config = dict(
    n_head=6,
    head_dim=128,
    init_std_o=0.00423,
    init_std_up=0.0169,
    init_std_down=0.00367,
    lr_head=0.00385,
    doc_mask=False,
)
MLP neurons of a small language model. Each row is named by its layer, matrix (gate and up: input weights; down: output weights) and neuron, and shows model dimensions 624-719. Each number is 500 + 50 x the weight over its row's rms, rounded and kept within 0 to 999. Numbers have three digits each. A neuron's up and down rows have the sign that makes its largest values positive.
Before each neuron's rows, "fires on" lists the tokens most often at its 100 highest values on Wikipedia text that the model never trained on.

fires on: ",", " |"
L3.gate136:471479580481452539536556494525560574426577481505435468485483517569459592479441512392430462428470509531501430571542499631537560493494527489516461476593553505481567548576433490516496509543516516450350561520492439498493464523491460456541482499518410425471566473480538605418531501579531477518
L3.up136:501480535509389468410574471434472495465500576453456543508483502526492537500493457451529488479422568529508493546465480538528530517506456402515469494585485492549489429577519568551513544502451576520507413499517508468527564491433475425599516490456521449481596529539546550398565552493479554546
L3.down136:493517417469452511471569516480499495456546465455496551469552482600409609431523510339464483532527563499482452542554473524555498507555548388533567588581554393467534419488430414587480495513448418485454555431504486499543514476431534450519427375560538499511520489489486574406574504519401515554

fires on: "1", " North", " level", " Round", "2", " Time"
L3.gate588:467499447427507601462591409445522464390479506592516567548566442480553405511424525487473499518399488456480548523479507465475490453492495505421465508437550483442481499502552389510523457518499481471475495563473477521543356459510460422525509459383470517533548529528438405546529597489461488507
L3.up588:499452484601477506401570420528484494449446536509574550464606442468484539501523468536494459544482503541447543524584502434492605468390472493536517486509415439650488469486516484501483526491493444403535397510534480485517491535504491464435550485494477515439449495574454562464525544495415553513
L3.down588:476412546479522450486471427512400452521573541525453573414486447478566409425556608467459415538510452524481495541543565539507578497452493475513497474576510455484496476512564455444468546590536499480427517594460446543442484582566411545609446477411516477449452569536422447532474596493504363447

fires on: "."
L3.gate247:437563492411570560375449454577558537500438464561517482543615473459421480593571531474426537430456504398528522500464520587489565439546477447443459488561535483458605440596515507590461579540478537435405461456413540432524522498438431521432520472490561527468601440553498477589463489522485422545
L3.up247:513507548512475442527400485587578571470552481517492514594526459582429519498529473497479463553469505466518505497591572540564528453485444520445500556580472484509450493611491513544508579464562546559467503526560551527544549492511497482570487557481523563394590525507444430545559573511489517552
L3.down247:501523525471489471505513455515547491539464434557562449552538564475542503527412435425550505484552567443589486416525405548452490484485505523436592499519494527463531546528443436441535414507519474492518559566461501519540571509489474461469540651469550487492460500542437546470513453511449517539

fires on: " just", " only", " be", ":", " right"
L3.gate60:462500474467516487502601548401473430528525553492515537535584503481479480500498504544488541530570527435464485470420434658485585465468440483601421555378492524499366528557553556465433467539512477582534446424447503450454448443456603493495548431420417479491494474563505511454522446413540563445
L3.up60:523504506460552538509542594523437486484464635525561556582524507510490472412530543457611531598574454474527533526500434532487478496582434493513538451423532501488487478546566460528552528441610470484512584473402545530554440526477494509500508504529477469480512531442485517523523525359511447443
L3.down60:552461419398530575530526539481501573542483506503431585495488472518516582467427507440544556508539535481446490480495491475442535532503508458510455456476587427558451535485477584623528557447547401527457507519411510516615468485570465544521382499421429494426535501435571492539447596451530498566

fires on: ".", ";", "3", "1", "8"
L3.gate843:502491558452510504530574479556428468501505425560536505527601506489511435541499478424550459491464466442377528540464531592541472502487511471470533498420559404474461536513523491463525569481473524533523511404438452528526439576479454503519470510483454387475471504468536462426653522538502404499
L3.up843:507490473514530467566538614507538419513499544537461572516550493501455538511553554430557532518519553444449533561587501518493469481423490463428564612506508444486566542526538520501442477488548448575577574500497425420479574470511510606556487473514523441408454493558489518515609536500548582491
L3.down843:549521533425549525386559445441488536438532504608571445458496522438526372476583491486469465518491503495432451523567428522564543520517491470448603507453557517556464525536467429473418589515554478577542546504495502542544567507613529497568505442448556523360503526509505540495518472540489458546

fires on: " a", ":", " three", " two", " only", "="
L3.gate169:482541511562420564480451395485539528538441551432546456464537574490510457582487445544525430387468519496466541453543529556433514457439573414469469526436517512592512456498488487529503373532434506523562542479523486482466478548552468512494545587500535555478563533545525421497402519509540574577
L3.up169:495557602453390528490520468525526442528382508432549488533548603490533481570504471604456514453539479388417471481349483534553445509457539479458457529529535513555499479554487464520567440596387520527532528446496451435552578589509561508504459470479534497592516486534492546481487574537455477488
L3.down169:502483403514501491539492365500471448495545446453479496513443410460523527532486426546419485534457485451484455524476608435476505522515551462483483544545480548484514491517536481489513519602551458504513478553517491531426563458496516541482479503512583468501503499541492511485502511541452471502

fires on: " its", "'s", "0", " their"
L3.gate971:404516555482600468430543533548483494533571460456484426519538508601496555529452448502544573422471547474517576520483526445485553511479506537483466488507581424558430506492572518599496491560506504477538540539517563447527556432461442453421497565488445454618442547536446584549471503589484578488
L3.up971:458518492499468441491560569417487458538542477437518463473600435484546544598549545423441465504466460603473540458454528547518557500496538510343518504514525450524504518505556463554479529597444523490516395399570493537472520466583457486532526466516589524435535500450487516429534428644498524541
L3.down971:534533538527527457558489514459421512497573461423499472533583529511495561484562430523396494571566531449511539485439568489522451512597538463445398491516540517485530506508504507495458582600518480404517445488493508568550598552482428532483482426515443552491535431456503537563451488577461486522

fires on: "'s", "’s", "'"
L3.gate349:516493539449531569447432603537426490409462577515431460374507457461503462468503450521531445618395545538521473435479493591516487472385481493402532454505477523480473588570479493465472576452487539491510427449489453483598435474432516529416605517539480541482540507534645509582586434547560497538
L3.up349:494468536422531434532493513514496539452425480516484523533440502512447412546517536581535564493530537490497390438488571551442427431476572479486521495511513519480556566486560438496373482454503476505488569470469405529506455566418630469424414460480503511435511482459509521537520462499459508545
L3.down349:543425592427469504485451499561496498467507359492500415459458571447504433491480522515442571505497431557379530506533500451550561440455460525488457439494519395518461396486492509504592633522436623474583460488494437502484516548518538447587604492497500534513535584498470539499522658495533550466

fires on: " and", ",", " –", " to", "–"
L3.gate62:483618489512403496595399498424478469539574551539555543493490520512535507510552503596419503506546472476539503473569531422390487529508561532429539506583528593555480573431511457501551541536493546474563430461509517500601440480536631508538428489487452487518472550532510438529422497493560518529
L3.up62:533471565502538496481477493548471530471472407487431600512529515469442437465492468492441397449569521491467524497444567590457532414494518502578438467587417490486501513349480497538572575473553454534492579515509510500508473422501422520482426538545482447491522535534475509431522553433530471553
L3.down62:521469460505493482507461468518454494501542513490491520487553498437526530468447434550534458527562428583494496402528538537523454511618446387561453435467438551486386437468424525547562518505468580480487529502547536503504444436425543523481447522472560519500428534496553476368443513475452389478

fires on: " where", ",", " Roman", " |", "===\n"
L3.gate661:482521450452440599569511465503428438539507479507413511517430495508457560547474529433499504476434534489496503490503484451504509401498544475487448523473550566572537446441490467566555500603544522615564499456470524574542466479534537482496498438457535451445466556558482472521566415440450489395
L3.up661:531521475443456415536490459550450509632491551436415537494481521477500498518500503515553575500495480486425451501548437436572599520531575524558527406434513498531454409517484406552468494477543553491470548466455429507541499457551530541424483484551575431442410486421447467476486604482490572544
L3.down661:409549437481522552465508493544413503456462586476476492535533467460422542460500513462467455504489605394604458457540449503471465580548477478388440541480484486518550597415378585560552476501422561527523563480501476541538410539529520558549547471593547469522577496572477443451469541496540523525

fires on: ",", ".", " ", "4", "el"
L3.gate91:499514502448513481459415519480415500474446521519472520495623566480478434464497476475477492449459485519511522433530594590432494473482448546529482543517419497592541425593473624521577466487425599498660509505525474458525620468513519479503547458430482518426487446500394408504478469571554484515
L3.up91:540521522550566533405466541414375543593438527516463556413535555489513520503493563538437502502522433536511518576502499465517575483510456557488496560458455561532590531571478554546516575563495555578516453463521477472495504494414494532508462518542464461462487537485413536558454451540486464483
L3.down91:559514476470454639507549525468583556617461530592444538455442513475498442500562472533564425568593560378517393492489536502393392396475434552498565447539523546480473476500408449538495508455484470545530490520615484419543572566356534520507506551497507580482495534582581517409517503520512563481

fires on: ",", "'", " was", " been", "),"
L3.gate581:465516528555477544470480479510520433500543536465410478498510526439475480491527585517517500535415509494488569510491440549490449413523581503483566457537536551519523465457611570504476459563534519565450579505526339439467508528433528574431437427488413596465551484567461496531482519393582470478
L3.up581:547574483570435619512491564506543546517500599520494530524417552512409529494477489482536449487565510472486498435480466458367522487543508595516506478530497558483587432544551627519480436514541453529474572586541468473530574454469509543373444540492525444521487486525515539513471516530583429558
L3.down581:511434473574540513477470500574510460544521477477515538567491583490426478425509499531457519450521509416557496543469440525527513495539570499533505375430494566460507556517542538585566431644504492512492483487536448463478630407420467540417505429408472497523518499399494434401498568429523505509

fires on: ":", " the", "'s"
L3.gate315:524364463485421587555411484535512552522496600478521577500500453509528486572549496555452607511499419526555449509413417615434421390461477470589478617467445466562461551530528506534509498422513482533483570476453531548505422502567592536405499516458504476533506437447549539533499459477439424532
L3.up315:503519483514435519487467534487545605481424475460562566540528438559481448496439481545449577515377508447532548549466541499402461426439533488394602490395550489447461541450523523536423541484527515477495506520516448573453386593513550523433589511506509458554459427416485436589603436432502497482
L3.down315:583501513491505524514414462531437582429468529459544491419480457497491472556478511483435541557496542508414416512523462517462511491426541423481512575528484498564401451569531444380439504509406405455481457446496486471533554484518510441422528514445453545524449515474464418536519491495519473563

fires on: "–", " the", " (", " ", ","
L3.gate453:475505453551517489596458460576535449485466490588417501565470548491479470522482459499385548520508452532500522510495511456399555500531477598453497551542488490510521499559531521512551584523499541454427501460499501469510419480508530560447484516483528537536536529445493455498514567437437515447
L3.up453:482446533621440444462592501507506529498514462522472529484508416516416465509497400520491485523532582407534516486489567501439509550508441525520563365552400493527579432422479521545460564513454458534507558456517433460443543517513511470415487583461459436543547476474526470556539471345459507516
L3.down453:340451508387504482394628609465389496487503456507517589482561526563485422437557483480574531514492553478544516419547442553450618425474479509532529547518479487577505479436517534532449492522575447469475484455463487514548533503600463455424497496568554490502443573539532630546466451494454614577

fires on: " /", " [", "-p", " /[", " th", "-P"
L3.gate343:503541566430538593465517453469523472406460447538475554572461451395551522529477473343445473531437420529534540520485446463500427494549562466520500600460507528563478372499523454533516445431504430417512516523524462521497496461513481498506511498563481463533476596484546476497501417554455415493
L3.up343:529435599488630464492626531492552408501483472530498461540444469478542569448398545488463441481505494464477557582487530500582450511577559472470488454558478501450524533471488447551528538493591546481488529494565511529566464625551346500423498542494434455489554553513554418484506520506396459575
L3.down343:492458466472529509490450514543528415455549505560466467508461468449481514511479526415465584527486492565503610496600554540553573600433517547473544552553488455476473495463546564528503445521501461376502516479521510474588474452546445579481522499612490406446556545490496584534567482474424491535

fires on: " |", " to", " who"
L3.gate26:385458486522557479462587561527585461616503437536515503599464555422495583475502474509492472465480513516484514501465520466514553423502576448563555515508475537467405435483455501602589531531488446489479526526467498499423534477447445438416465548473477589477432499500501468520414477475468546575
L3.up26:511479587496518486465511475508500507500476537482419688521498473507507544398499465447524488499519582459495508487447517558496498500589486528578521533579435510524507537554449517487546502465533459554471544534563476414465400549540488516467540649468500498561461544486400503497468517444442575510
L3.down26:520542508459447477484532447545503486453448456495516579525495447364471511556532541401542444535487603489445551490531464495481471558455525540595473542514561507485558522462508406521441405520451523538498515525550538475473449539525559455461523486513482537511426442531571459562539461433480546531

fires on: ",", " of"
L3.gate970:453535446471455518475477472529503601471498470505489443464556496487568542533477459503428494514427468403569555496544433459470471468543406563573580466462534490500536506518393497540461507575556515572549490512557443499470532496508510489544450525506501532366475532610487565456499525530492462366
L3.up970:510529489533449552519469552413438367473495536469413452473529435512504458494506470471401531523508559494520484534472516543537462442464478443473552492507531507526453500496389396499455585510402517554344509503488542495457432430521515514561452427529531422494497417500534456586524510468512535453
L3.down970:536499509498468505505557450496438446482433486501531492481527475486489474437481461447592607488470582577551543513442617433519515467517531533607453558553470491432438517492487451546546484441594574516485542470440468501517517499466493407484574532517560455446456524502471502413597452445490524487

fires on: ","
L3.gate863:537507487541491495577575585601531386530491551448464460461557505419511504453550586476496456525420538527518573551585494498438534516503468482495496426520517529475481433529505500513441530530445476520531400489512491492437597469498521455440466454555491482492498488564427577478488500477493455535
L3.up863:470476519495519611486561457555528414446477480449425456490475564408472509470506506523489495523472531590497609512606520501536564455520458489459543447487496536567480503554478512512582528372357537348454513492566487394482596523506582374506443538527539502372589455574513497482529490474562438512
L3.down863:558506549520527524557579486534496446470539557503470495551528488488462453483517553423453466560526368515529513464579455542479606516533547522518493438513487529550433536475479579441519512446410491502572625529484587454567606462498432554446569423569457557439491484456509449480493439413457449505

fires on: " its", " their"
L3.gate191:458526454458493488524463496496464410520491545502440469490556552384498578526551563473449334524481485411458578398554477530534503462589463429540574433533401428529559519514522474485402538474526519413517530519566579458562557477435499453568573387520459551548479519475495478535553475489478487441
L3.up191:484515478510544448550455533490490528506475548484430565463485510473495468454541505464411466457481521495487504439608467458541576458530541498469536538592523502519494568503481477537452517508525526435554469546439549479542481476475541408503571422510540523501542599525423454535490522391532482526
L3.down191:408493567549502510457516481475462447522502486515424566517563497532520489528431519496510463584636526475440542498553543478495530476500540497453507487498559448588516515504481495541481484529505412440492502525512545604439575466479485429460546411514533497382566506531555442584452547530500383574